Part of a small language model's weights.
Size: 18 layers, width 256, 2 heads of 128, vocabulary 8192.
Architecture: RMSNorm before each block, untied embeddings.
Training: a variant of Adam for these matrices, 258M tokens, 7868 steps.
MLP neurons of a small language model. Each row is named by its layer, matrix (gate and up: input weights) and neuron, and shows model dimensions 48-175. Each number is 128 + 24 x the weight over its row's rms, rounded and kept within 0 to 255. Numbers have three digits each. A neuron's up and down rows have the sign that makes its largest values positive.
After each neuron's rows, "fires after" lists the tokens most often just before its 100 highest values on Wikipedia text that the model never trained on. A number after a token or word is its count.

L9.gate543:087110123134141122090101097151097187135135087159150113110141128101174133127108119089121089079095141069148134157179100118120131105119102112129164118078116125108097142145119184173132097155160143158119122138157144124103130126086126114118163092086147158109138131149115113109142117170124124105125104126120114111122142109122117099161163110107118123130108129139135164124100126125097112082116
L9.up543:152171137119118115147099169151120152146121154151105137162092093119087116132148171147149147141162157126126120134129129069146117072128114117166136127106147136139139114098092108119113139110113110114084058171148138129113102143092108113137103126153113136146132142130103140134149095132123111106138169160134076130103155128100156186118182131117140125132118131102094166090113170137122052109135
fires after: "." 41, " ==" 27, " ===" 13, "==" 12

L3.gate18:166100115102102158132148121169115129139114108121116107098133110132119171148180120129118144141149122108108113120127104132109206149145138123115111088141137167105110146091135118124111134078120162112132120094141138115129122139132155129108083161124140133122134111106147091132130181128148122075165095086160091136115126138111149118133105122165105130112119105137114108150126082150111080110135
L3.up18:127124133097095137105105146136144126144115113092176127131114087118110115115169121149140139140140104110090152124136131100148143129104135156129146102138077125121162141152107146112129158124195149131128105107126134170121115112128127112156107147098133154181155125096145113123131103152144118099127127098137081112135157127120118138139152142087157136181141104157115103114136118101134128146153
fires after: "0" 32, "–" 24, "1" 18, "2" 14

L10.gate496:121114125102113135121112120117134114119055147157134184147115162142140095119174160125084103147131090135132114130146149139141119131134141163121119139143118150139125152133143109114161145105125117132113127115111138122154103158130138157168143087150137148124134121139154153103133112115160111096139134179147087117140153166149109108163151134120126096105145103116155187128089133141132103147104
L10.up496:098088127104102137122111149147120139116100133146125185131102136135142108107143188127124097126149111139162127117150136155126116129152088160091094135147066157130133125116147109144149088115105133125105191108133131110175134159104121129138109132139093150120107086131174146098135120107138138105141141169173126115138149179158134089158139128100102132148116102122145141137151126122119122161145
fires after: "\n" 52, "s" 9

L6.gate585:125100126139142144108113085109133130113153155139140104103108161127126108151132136122131142156148130132137103129118135134149151134154116146072116114128116078123118109109131109125122179101155155122135151119117110101084106141133114131120178153103134147141151107106150114123138155149162122102141138043163103101124148082162125118128146130164134124159154098123165129172140142124122102176129
L6.up585:136127100160117147154132137115099132124134199127153106119127119139157138152136119085128141120153150126104124123115094080138147138086090124117092105166104118169117128101128122132090116149152139157144144110135112137103084195122168144137130125120096145097137114140138158115127137107160101114119101116157122109120147121140106140085154114134149161166139113144137104125155132125139162134122
fires after: "2" 51, "1" 46

L2.gate48:150110125124139116103096131144173130121189134121108139120162153153082131142164068150116131178157145118091111131141115140144127174162158142159113124169107132106096091136157153120157140144173121145124073114141099136128139187161150132134139081157135146074129160157176082102134124142152178078120137122107091151135161122133120144085096154181115196113160140145100145147126102104123174090131
L2.up48:120123109145107131120110131151109133097168144096180143101193121117096100098095144124151116112147150139116112091135111116166121129172111124157131148141117160100108109129132123123124111181114103115152134188126145095134115138087144125134137087144133123106142166146102146129108124194112147112103100121071116132122145186142137112109090152125153132146145100109121136136155124152143111084111
fires after: "," 55, "0" 31, "5" 5

L5.gate455:110165158079160136134119115115130072158125138133170136134104110110112099179123163126106122141118135103162175123107123080147141110159088120140147107142119160127191105139094117134124113142153084138122155103113165131141143139149139125138130106128112153158175109096103127062114153120161162145122136154123109124158097149106155143108131175114130105145168107133112129090097182126136140162096
L5.up455:139156119144113113138143185164100105135123118139114124143133158110168093143087110117105133132115130080143139120111140114133104079158119089140133117136135164133153078106129122129161125112095137137166118135132141106141130145140126119127102148172140126128144065134101127090106185109164109095141154174122166132157103152082134158093107160139132116145123096136104117072122106158157126111066
fires after: "0" 20, "9" 15, "|" 8, " /" 7, " " 6, "8" 6

L9.gate677:097129145135163096120100149153119104114098128156108135137095118160064117120099134110133129126108123112148126144138160088122138094075168134129148135070108152089160119124107156144116084093131131093112149111113149096134104120149128128084110150136140169102145124128126080147143159110106096128112100149152069137137149216143145144125137171095133125162144118123130135152098144103120142137140
L9.up677:122137125168153127105146123106116079133132117118131103127139123139158126118128199123094116106106101120156136120134126162092144118102162124152149119106151117147111158150135135094147108093132116083145145153132174119150103118183134104108113113137162105149147140101129107079149127162158128099092102118132134124127124147129084114102135100147124137144150100143142145161168182131140139150086
fires after: "\n" 57, "8" 5, "0" 5

L3.gate274:147070124116184082139108139127109140139118138121125117118108115141109122153149136150144135109112098090132114122133152136095116137134145100162155159123134114133152142140161112132163099141115120099144123098126158147118083107093082103096133131084110126121127152122118140138124068114064127132146140100108125130105139159140111071167138116102100163140099144114170145179105128149091153122113
L3.up274:121117137099116112140099122109184139105161123113111127076148164128089143136161101169142117106132155149170075186163146186128083102123157078157146156128114077105137131134131099108126132141183138105171122128139143137099098121128116164134159089115138120157115160197125148167144085105085144117144112122109113118083171146168157098148108148128164132140106107122138153148138136149130091132123
fires after: "5" 26, "7" 21, "6" 20, "0" 15, "3" 9, "4" 4

L11.gate121:120091126100138155133111092137094120109096111172131197116107154154138110144155190108114102128154122115117132123166139124149103123113104130111103131140151135108152121122147135146145120116089110120083114120134122165165096144096165175126151096126134167091117130136173172100138126135136111110136136164192082097155150143167127112160158125133129111145111130081103157131130134158145127137134
L11.up121:093094133118068170086125116164132113096107134130116156104126152139156117126139165124124091142177117136127150130141107148144147119116124115089081102158108120108126116095142135122136121121133125136097155140153168132169090154083147162143139101153130141115106129099170115095134161127157126111128134162157123137119146135146121081150118112127147127124094096120154149119158148156148130161148
fires after: "\n" 51, "s" 10

L11.gate432:093084154067109142118111092116089157075129096117171184106072128157159120108138169106141096132119139135148116128160168128168115150124110093099116117140112158108141126102126131157100088115118119142101101128152166137168088140088124109129131113121141151117125104116168183077123135149100096156152120130176138115162113128131141079161138145115122106158120110149151145174134144122106125130148
L11.up432:109118172081123111101090114149102115104090117142156149079116170121128124109138166111122088154156125132128172156121131119146163161101140148102120124124135118108168121107105112137154129090148117131127113120121162132120093135125134168124124104114133101127081122122166123113174126144116126131153111148140117121155121158176150108177109124130127121119083092127129160152131119149124151148118
fires after: "\n" 95

L9.gate286:136137105094133097155131142162140159183137152152143131158088156077086138138128144122116067129138169117112141092157131123116116120141133142092102125132159164159177103135094154150100157105153148134091132158176126114104105173127125153147101121125137136109103140116096131106118163138091098170140150147126099137134153139118153127143142135087170134105088142115128182109109135145113154101121
L9.up286:126137142176116105121156086149138123140126126154156133194095128094108158152137099131110134151095114167162163128148145144122123123137145122126078114151116094098120153127076144142109067117086138098126104151137130117119147190117115101174141130117095112143128122119122121156115123128122151130121111128143126153146145110153150156141109092139145112153126175084168160133119132127129089143127
fires after: " " 38, " (" 8, "-" 8, " |" 7, " \"" 7, "\n" 6

L9.gate38:149142129113116138077122105109120113131122115127132126078181160148086128096153119111101162129094105159133118129099127118120126138117093124094140100123112121124134174090119129099126162144135082146125123137092138116134129176135177141150138113117148186202149124146091136122130152126101155144141127102116146106137164123107155167145108114145127108120159118144127139162068125094087099120143
L9.up38:124134146113129126118125120156101093131156068109145171108119160099129121101148129108121133131132097086112105120107140108121115157096161115146157116118113133106122132098161146103133165124153132119108145163092131147161115150094144125129140105089179159141129128096166152133120117126111144145103101139166135109179126086107174114123150066126121166110126109124086080141097122124101136084161
fires after: " in" 24, " the" 21, " " 9, " Festival" 5, " m" 4

L4.gate407:150120131127126119124124121111130132164092141087095115160156125152108132089124117114134158164130134148167124137156155142128130165127138122131102094163099109111105126152100120115102132151125146139145135119109159164121156119128129139120117095137134163122126158144116144130167113146095157137122133110142103098139136110117106149153151092139101144129119137151107136190155115124136116146111
L4.up407:163129156168125089145116149138138183126125164141127100129129112133124118158089119147123162128132173167149115097095165163103158171102156086105143102150152121074102146158140140116126092151101170116130149157119103173154140126152099108119159116080157140105135166122132146151145133150138145156137110106101136176145077107132146113139144152141121152073113147109191125143091144113139136131114
fires after: "2" 85, "0" 14

L5.gate12:077111152124128152109110116126106102143140115165150095126098163087100106101147116135143131155116158121097181126150154172117102146071123162123101145130104111113121144141122140125067133158152141159159116120165158119131095149142128108128100144152119140116152115139138096120163102118131124126155089101146108128121131095143124120087099148087125102149139104134137125185154150104075099127077
L5.up12:118155137121117158109141152163145133114167100131134155126113164136131104108138136138092142125174140131114146121172150134109129111126143128156152111127135140144115167161163148106072114071123086149166141116109134100138090103084147158169084143114136114180111174118140173095119118168164173075148130120142131110164123075123110149132160121135116150137124145122124145144144117125117127089155
fires after: "1" 14, "5" 11, ":" 11, "4" 9, "2" 9, "0" 8

L11.gate543:101102107129103138171143127108109152145102112160167144139158116168139136143138146142099113177130125175162153154175134122107154096133128153114151113146128066089141164142129149125112122112127140131099156147128162115180112202106115166139153125127118144099131125112154163114126080158150111097098105125136135155146160161130128095117120185148126146117110126099113111135087125106144090086105
L11.up543:096123148153119103136093143100158127129091139142143127138097158156117126115141170153133127100103144110140155147118154155111140137099128140146111129135152093128143118147125128084117090096151140126154104095125143154129117112141104112130118170120105117142094095115104140128130087115143103113157070098118151137139130103127098141086159129137122130131123100128118108156089157144124132137060
fires after: " " 36, " Mo" 11, " Ho" 6, " (" 5, "0" 4, " |" 4

L2.gate196:149126128131157114070121126146096152124122152138119097154092132113104092127143147110113116115134155129119114152138094083169141094117143130160103093147127148143110140090156135138163136149094137147097097105140096091136151128160120139096134107114121158111145134102130138127136148152104099154100118140107111165110115132132098084127161130166158127095101143095127115142121122139107139118110
L2.up196:143135143119110109143128116129121112100129101124089103095098055140152109141132134159143171107118133110116127151153093096141120138131125113171176099121111128123153176130150149133127109123124132133099108128144143137163089148127046120126149150159128123086112151155147135111126113125115070122140077103103093141117147144099109134129120118164107121138148135147073111103170201120150190128094
fires after: "9" 16, "8" 15, " re" 12, " (" 10, " ex" 5, "1" 4

L11.gate617:091148173144098152106126135146126137113124110137195101148139139109137111106129138110135117144130103152128107131158120154125170122112126159105086138166116131076134147111161121158128140114143162095180150143152157090146104189125141080159125151145128152177120095113124091151070108116121099092116136150127114131135098121141172117131121149120135138145099142130160125149133136113092106091127
L11.up617:110135123139100124106082147140146167118105114126109142157101107135149117124130181124101167133104107096079170151115121134098135111151160107119127095143142120139116114103143130046148143134156126106137131126123144120140079139140119111163080151119153111115100140129149104145139128080164118060094122113123090134142132078120114125081112139137072109144081132140109129123147149125156116124130
fires after: "0" 20, "1" 15, "5" 11, " |" 9, "6" 8

L4.gate145:131125107122141146116098110123114134113159151128071177120096126117125109164140124129139121158122161139119130114153116158118138139158143132166141126149106129115102145142186144148130151160148155144154148110109132084087127183134150162118154109137099158080135141154081102106138136168142141106122135136129122159139129100119124123087111123142090122065113115134086165147132120109064133129137
L4.up145:159106130120126116124092134126168115127156134181143121117163179128111132147135102092099085126185134101098111120115144121095115156154136127122134107112105131124100116122095132105159151147123123096122105097127109119130101173120131113126136116146097139094163152137130102093137143138081150109113117177155105124147138125173166144108110130135124103151147151158149121100080125136121131104091
fires after: "," 69, "0" 12, "5" 4, "6" 4

L9.gate179:100141135060123156112104119159134113111116122139159158134126123108135132122153165126097093150125132136127126121137153142131130141103147126109091095124135114114095113125111095146126140118147080117093131156140153120139107175089147115142107079171125123097132114091171194101151131157125129116136148167156094096151134148151166117153140124123148109121157094145107172091160115141125124143108
L9.up179:094138132113129124092138122175090097103081110151160115102124137126138131093141158117136104180177126127166102070173161156136153113147108132130139119159085143130095140114131095141116091119142106130133171156144193125155141141094157128126139149167128157135179088093146145098125141133150133111116121118122146117143177153136100084133109153125115141148102123108124130163145123160123144152148
fires after: "\n" 98

L10.gate434:140123147134075126160115114158124169092070109123096084127129129144114100163131187124113145151101131091142138147142134151167197109149152115147126107111128154139141117099165112150121118149111140124097117146146103105155072154122183122123159143148093169157113096090133146137133118121159129146122145180137115098104138098135192145160127140125153187174035088124090169126121141113119113093108
L10.up434:129169152136120109153108099165122155090118108127119140101135116119104123142141183120139121124112104045105127131142120100126120082134119111131120088163128120135124108165167113139120152142155162049126150121128147147148071122127123137142108121130156153116109133098094165167137133122127136082091134146123099102167120142152178132139134146133161163106150141161109094108177130114123175097143
fires after: "0" 44, "5" 7, "6" 6, "8" 5, "3" 5

L2.gate479:125123144123139155097124109155116142147130152164095075157147132116083137128127113119133114130131155154129158139124107117129137179150100082159156114151132157129079134127188120167156134141112154160164141124145103105113104130162141088172121124150115119113138151120138059079109149135153122094113152160127091164122159110149102121149121130166133154119105100160114119154129101116128152091090
L2.up479:141139139195133098156106133128105166116163117128104161132100090126126115098098140151123157146095082130111111125120134151135150110099153139108106116150167158071116147143141121141155140163134121132153122102139117097119131121124170163096126142129169135129097134142063115111116113172134112096135128112142101119088104137137111099076136150084135143135080126166187119160130081080101098129149
fires after: "9" 36, "8" 16, "1" 15, "7" 12, "6" 6, "," 6

L5.gate79:146115147140152153157123131126150096164109153110128094130187149119143115088116128117085160126123116158146096136123151121121125137086165158119092146123118153105132120113080140144125118150102123117140112108113138140069140122148164119116165121145144163109153171158144119146112100149068134138122156132129110089151168157145161140130083106117123117081108134130118139144114116120090110186146
L5.up79:103119117152133106175117147100114111153116173095172149138140088102173119097102103115135140113157164150171093119133155159128151134078171147160084161163118106098114098076143108087141130155132132149119163136107113129101149131172160117100114085118116110126115157144145103135087151140108103137137142163145129144179124112118161144099123148121122113097120151152113110095104142132151133142131
fires after: " " 56, "2" 41

L4.gate48:174138168101096182113103107099185131118134118128132121094095157153152134119136105088103150153138143154107131137179134116106140139170157139153100149144115130105099151147157104071119133122178110133147157088102133140105130153126097119162139115186117124118108110155114127162125146142151137091111109102095145119146138094130138155101112128188094145111103109152112160166101122087127126128155
L4.up48:106141123148120127190149152112135120096166118084176139074134121138131163109096107140121116180107138140154101096192112145172137117131106129149156099148139092088095091121115132133143107106163093150153158144146104121098119124130134124160145123096149159104182161141091104102091096140139138142151155118130131130155131105180136103140134087077158144134109096125160141155139154121120103099114
fires after: "," 75, " October" 5, " July" 4, " December" 4

L2.gate203:129106102149108131122113146128129148083171138114113157088142132110120120135155082110134122135149144133102127088157137137131132163150120142162140138137080160110084133141154138087134144139153162124158098179141114110099125205110092141118123094151104141077115144144128103118135146168129153084107167131142102144156159111118130114061086141113104149126137108112129127148136107135131151131121
L2.up203:149166133138081133101102125166141147105180101127132145098156173158129117104118101103123133187144164119089116131157116130124130164171117156178119118094097137108078114152130145133083155186148133112107121120121100093099126172108142130159141091176114151109152162166160097097135158158167155096090132096117086142133170134115141147117122150143126183113131137120132129123116096120119155129144
fires after: "," 82, "0" 6, ":" 4

L13.gate78:111113129095143129129111165133104134129124109141097120158126129160105134100157163153116127093136133157159144151139146127146154127105092132149074161090119140086143146138150178148117165144081139138116118130128150091133125169118144151166160117164124151159146175125171139121174115114164072142122121122139107163126150170136121129140177131133106120148126124167137160129102126132086126145128
L13.up78:146093149148113142121121104115135081096112115116126108143146129098178148139113172117141115092129167139115166115134126145163199109119128120152128147150086144145110118145103116131101146112097140119132098136165149134148108168162095088101132116164146112178111107123121167101108166147157094150156118144125116144124092143131107133088129120162128114131136117124124168113170129145123152166060
fires after: "\n" 100

L6.gate532:126149176131109148144126132128128122137111100075084094111078136128081146099125147142113136169143199137165131108133132164135100180143142112135171117139083121144142129141147105162132138136118140126112114077153163101115062165149116174113123082127124109130105113102140102107137106138127136126123158125178115108153155149114117079136131113158132135087141146113104149117106126138152160122180
L6.up532:110104121154129137127088116161156073149097139118132113131131139137106066125095193120117099147157121150110163156125138146087156129118142172105157160127083118145121123138125131140094117113082124113132116095157147150127126128104066161145142116161109128177122138109111144183125142117156153109121098096152134139134132090126083112114121150150112127146077134132154116129102088127137078105127
fires after: "9" 50, "1" 13, " " 9, "8" 5

L10.gate32:129132135142101097101066131178071177115132122143139158131145093095137131156089155119153080126098154135131154155139129139175085141120084106090132126092130145098115155138095121106144151151128106131114115156149088108124095107110142145115122141130099122105115176113110098095105162152117098161117126150140123109136125120136174086179120101122116157147131158114111140162122146116135111079135
L10.up32:087081145123146106119144148152089132131124085160118156121133110129091142118154124132091125121132170121160112131142131125170121106116062185114168142108116107119139120120117134112091109131132132156123043178132172120125103168079142133151123120118143194135150143129132157111119127130077108138131124126135097121143120131112134139104132127128141113134125143138127138130093147114064101119115
fires after: " ==" 27, " ===" 24, "===" 19, "==" 19, "." 10

L3.gate450:186145145149152091121085114136137122152098137131091083091135103182145123158150142118166155136130125118115107162148193130096142135131130156133142117137151091109141151140129115110143124155081113131154126085108175152163164122167114118150146182110177129089136115104149156191201103145135123120153082119107121129144126127114125160109145166132090157114107102107164140159165112114134163129107
L3.up450:128119135102143130148131129132114148114145104158160089156093126097124132160089104109122128135129114182127158117123160129125147130124120128150126118159129110111142162174098175128130075117132155162128123124109108106100126133127121098135110128138113132134139178109134128143146151163127098151149159129143126135131092145130090085096146091142146144109133101108146071104115145119113097162128
fires after: "2" 75, "1" 5, "0" 4, " " 4

L11.gate691:142112095110096084102079127120169144169132132149115117117105132097128158187144149097145111123155122137122132117142114131110157130160121124133135126156127110161179124142106099149128110144105130143125123123110120088108130144113041133129106118143090116154118123153070156126140119141145096148149102149100124130079152130129113129150176127084097082139112163103167135136118144122116143115161
L11.up691:133165124149125093143171121157180123111093132184127132132098171171086149090144143134135105115116132117145157151148127092121129098103134137124113110128104132113120106120102125055109133105106148154133108153114141106161115153164135118153139109081145131143152141179133127100130169099119112160126134117146098185138107160133151174154142118109136122119106126138136109105131141129128111145132
fires after: " " 82, "-" 5, "{" 4

L4.gate433:140146120144105151110113154097134128075118101181130181122096150152114149168129088138115140155118134158143116120158117110119115124168155119154135118118118128135137145116147110112100154111183169157137128118071139110140151159110150128179147111163137118138107139128103152140163143104172105133114109133118130108152152107150143118085121127142147120104107119103135142145193153120128088121101
L4.up433:130117113090122133121152122152094100112112138156156120139119090146122077161153171141116110115084119155166104111157097129140125128147102133117163119122132132117155158108154141110102107114166156125126116175118141102132155113125125148173122134130100132153136172134097153095134116151148129104155103108136166175144146129164150121066094177130125121107134170090112153136105122141123116126124
fires after: "0" 34, " " 18, "–" 9, "9" 6, "7" 4

L6.gate244:140137115135103157123099102088107132098151136120060097068137148117131159103134117174124118136139137120122142127149128143134144160133139133092136118141123113151111120117150095145107135103135157144113122114123156165132101187141133123091126130097137114083114109058158088144143133106136136092152105138194106154127150134153163105144176149138136107090158096110129162141110094096097134134150
L6.up244:175107120167121148086094111110117165150158168130096120069121111097136142110184109138153114176142153119109147129122139108135169139122201161090117072164103113154101114100131091126092124141143143143121113141116135152149089130133156129157158159107086136126097136132102127171119148073166133074136081102150124129131131085155130117075142114115136108126100114126160107152127075125146133167111
fires after: "2" 55, " |" 18, " " 4, "1" 4

L2.gate693:130105104081077110135122144110149129114180106149124149137151195150119115141136114129135096147103152114093119115131109133125111146086108109174122139145095166127126095152161168112136145128132125146158149160123088108097117177090132148147085085173092148132125149158172103075142130113116094117129111105113098124139158143141176125131076136155114180099170134142135136131148098159130155138108
L2.up693:108128091129125084151129147127084100110160083066098136141114102116122168165172112075181114125126128134137115135133099143158130127079085094152120154105117143109111105130153132095184086139135132112150115086140110110122140141114094132118162135124147142093134158123082134137123128191137100088125090133083136129120110128165122132151115128126149131157140074134122115124191114129129119104115
fires after: "." 48, "," 24, "1" 6, "8" 4

L9.gate261:128133129120131131079098140116098150124143135134103105120135143113178136130129089091132112120140132141123178123109116141178105121135125127108117128143102138082132206104105108138114128145102084136115129115105161115138128182146143126105116088088142137151138121139116146147122142136162139145135125119165094132111148089132179128150106133101069089124158159111160166168142117109131136113069
L9.up261:109141162114132150132193193150111098151121109130137172131137112136132134122176133126144129109091166081132083181128139152135103124067161124107186111132134143086161158092124111127166141146149178140134146107123130085150155131147141093127122115097189080123104126165115098110115118167109137119128135140096123129140168125110114129125116103162134145117147118150134116120107132157126148114110
fires after: " to" 34, " of" 15, " in" 14, " the" 9, " at" 6, " into" 4

L4.gate462:146124144112092157117102104106149127145152135137133135123154157141118124096130157145098099143151151126104170134112118136121138155154118086105089132148109140144113119076148136125042187090130124131159120146092084124130096117156172127132167092126162149127096110140149106099131124136157140154108135126131153101128148117188123149156167091148125115120127106096177153119129140086135076114138
L4.up462:170101093169119201108114156109106153147109108139129133072171139108182114135170107140096113115180126139099124107128116143119143120128168166131167082173120146125086153111096170133131126136121125155125129133092132147140127100117123123137105118134145099121112119100116117109120180137142204120143128117125127145091162128136131115170131093143099131128132115172157153150137147109113094111121
fires after: "0" 68, "2" 27, "1" 4

L3.gate106:116105106085123175155103099088101092135059147124118114089100138107169123127136153119118126115118150163138136124136149129148118135105139120125147151095064120130170153123115132148151128104144166143161146092114108124115115132107121121143124133121117129131200154109120149159136159133117098084137081143105128101133110115137118133120144140150128112135154122092109108160107152134107153186138
L3.up106:116123128133106164123105109096129148148134192155117089106141091128131154122124178083139126140160186125118147138086056131123152114135131132088111157118069092122129164115143127107084142129133156153134093144147079122126118135147111159173125116109146102133122156133116122147113191079124161063136117114152135197131148121130157134102114137130152137169109118112111107122118147128139101130120
fires after: "1" 44, " " 19, " University" 11, "9" 8

L15.gate225:135126125101101134142110122127163134095134112105133107144118146128093168111100154163101087126109150091135124132172131102140113112157114099114163095132133131100170141134143109153085123083119139165113192124132131137131093127134131082130151143081175108115158142116119120104135126116188153103105144143146160113139156093145131110114132109102129124127123110159133165138143113130080103155097
L15.up225:113129099101140088153133150119131148061126127123124174170126112119127103182098105096125125096119166115104098109189123152148123098175100158186193125113142108102136099103122158159148099085137207150118165128143157128154123105170141126149122131162146139156137077142147141102146140169181143081156112131145151137121085111118138175116115104100121106144107117157099180091132122119144125101114
fires after: "9" 21, "0" 17, "|" 13, " |" 11, " " 6

L4.gate328:095122134149090080149119108166106118093140110129137100092120133126106127133078113134100131102119102095137146095141121135132130092126092097126136144129212138118088145154137161121122148159118128126115087132188094123125129163098135118119081088138103115130114117114156102123139102119112138112102170100131139152136122137152139078148115124158156170094149114138138126154124146161103161088103
L4.up328:133121111143123172098127096147079118149139132164146117110123155141115139133164169118149073141082103122126164111127139097112127154150110109115152088152108145097167125150145145118076123132121122145163150114092101153127111146132118144105127155168081162125135135120064122109145159131121140103160096119129143106098104114117109122143149121147158105155111131090147136115109095113121161123082
fires after: "9" 23, "7" 20, "2" 15, "8" 15, "5" 7, "6" 6

L10.gate193:150114121133103164125121141114095158105105136131112100116119090116061120111093113129135091119164102132156074113150147087103123156138098139117162126089105129105083120117138151149123136111113121157128088145137109116101126175150132101138073099102137129118148109151137138081082126120103124144104157110148130144121125171105193114163163126129125127125121135090113161161118170104075041080132
L10.up193:126105100135127127137119152114099137128071144123114134129117072139119129145120131134133106132127103154168106144129108064066146120104115181096139167105122132071154119107141163131101119113135139129130126165124191156151107166108146118178132143103151115158094104129157148150136132128104143142114131138126118126109118162131166111158132160113185156101046099121137148137135094107114100115162
fires after: "==" 42, "===" 35, " ==" 11, " ===" 9

L5.gate366:083128115099165093139147135109114165157125168147128108166108087111148105139135162105163136115111158120111096101139138132087127119112111102133148161145175147118108137144129139135137114156134160096133101149139109105113102142145101096097093102139128118136116166149072101096132145134111101132154144167116159111144130105174157135160087155119136122085128112165147136142094108172118151065099
L5.up366:128083122118112127170137132127092135149112113108115165102107130138093117140146163115139102143130101135105131091156084124110133115091103136103128125128108171134149069120175122153157114121089159121166126092143116115116147098121107144134116183093129150199124166137113137088141113140080070153146127115173133116106115115128148118118149147066167113150153134122142136116095078164137157135120
fires after: "." 49, "1" 27, "9" 7, "8" 5, "5" 4

L11.gate495:100115167108126091108090110103108134146077154150122164117131104124115124102122136107115116136111111105153106143156156124096129120119087161108139137115177109078081172134112163110141169138134154136083119085087105103091133143149121125132145107147113145114117138115108128096147161161083116118093122148152121109135123164116137103132184160151142146104141136084109119136089103120128109146112
L11.up495:130115138138145144110087113178139147113162126161125182116133123101166088113084167121102124127165115134140159121133131153096109105159125113115120113133098124113152120129112173102145122127146138118130124170141137115070101116092153137134138139091126122137112144100157108156118162178122113140174181131106119133145147114115177121158145129113143104092094122126181168099150174077117077117152
fires after: "==" 39, " ==" 17, "s" 6, "===" 4

L2.gate341:103116129167151098122111112146092106078167135122117091162124097133107101112079155133113181109081133123141168125173101132158109112144095109140117127143152091126120185158169127157158128121093113130139123124153127124152103134170151076148110140130136128102121144151132137139131135156144085149127125076108135105127124119128091140125154149131136102147057119083125134149149132132133144122096
L2.up341:049116143160062131144129106118162146124131085090068151124113111159139116143138142141162164126114058109102149140138116121113098136089103136138118161144131118145145139134091117126177132094130085121131099113115098114121128136141099149140124153149126121124111091147140121152154118073114117103141125117122142121127119119115092130172144121136109132149144134126095138152133146129147123116118
fires after: "9" 80, "8" 16, "1" 4

L9.gate333:134114132097144080097126131189103150118154139111151133104150153106101141160169107163184094124172132126105134174127121118181135166107095137096103128092145142103164152117131125142133195084110090128124128106101168115128120145129159107101144117115113132167146159138134176114133105173131087128118161132126077100113117141151102143159128109105153155114168125144111149141134129110103159130140
L9.up333:121129132163114099108123162122162118151097150088159147108142106083186136148120179132113121079129088131150149135120114171102158094107105110109110143163127161137096169155160119115146136085085081129116129116175099151171110165139097108118150131139132140170105122095157141149120151163179085130101145156109142135137117133124105103115123086172148156110113124149107134121131119130132179148181
fires after: "\n" 73, ")" 18

L11.gate634:105114120113090141158104145162110144151139114148124107111131126104136112105121124109112112123158140134125145131133108135145132159135154134087152125055113177128102191117120156115147168107135140147121120097122144117142099134126143118120124126084089108148093143126153142098123141102135142147102144172107097123187086088155125095137112110166107170140117150155161105131123138124112154120120
L11.up634:123119150141105104125109156116138169130168163117157148105155125090139072177140120117124159089139150118118136142117147071148154142132117177116138152121107147138105084135140136155095076177111116121099144119127141134114129157126128122118119110169106150163117091130101146157137147156104133117114098163153109139177135127114096170128100144136107142113099183129125148087147140115118115113143
fires after: "===" 32, " ===" 23, "====" 8, "==" 7, "1" 6, " ==" 4

L4.gate400:126121107147138134119102122117126150113174119137151131126140125109104110162157146095166123162112130138106144132122165141153095141144082118117128170093109085157097155125161135156146119136129131110198140104128088120077134075146140172121145098137118134093140159143105146153124103115100074123130169117115130150082134121142165119134125117140089107155156162122156120157107109137114129127100
L4.up400:112132106139146097147134152105145190123143104113129143142134065111117109159149135101154135139151110118141136164083156122133124138121125094136153141119102083145123127122160133134187140154157151099181124097153127099108079083155141107144136093100121136098092158152136148144136088118107086090139171148102115159067132111157156127121125141127156128126141136085137123109091130135135138100128
fires after: "0" 52, "5" 11, "7" 11, "6" 9, "1" 8, "3" 4

L3.gate618:142183167131162107078137083158093127126168127129133113163136110138121094090151117144116108086145148164135147136091091095155096149148128129199143100112145151115127147112151152139120123142101126114094126114130123113143111114120093099129088091113108141123139112126121092111141074120118092127100123098141099137136125132120140085137155133143116132138117130124120125145105143135109160111171
L3.up618:139079156131098134083166094123101125133191104127115152132118152144088112100105142110164149117110121140136125137116072160125114165117143069129166102121096140093137123145137128116167157136118120115128126115136096109146121135125113152128112102100104161117134132132137110101105139134181108125069099116113110130093174077137161129124133096139101128116128117162125118135148141150120152098151
fires after: "1" 27, "9" 15, "3" 14, "5" 5, "8" 4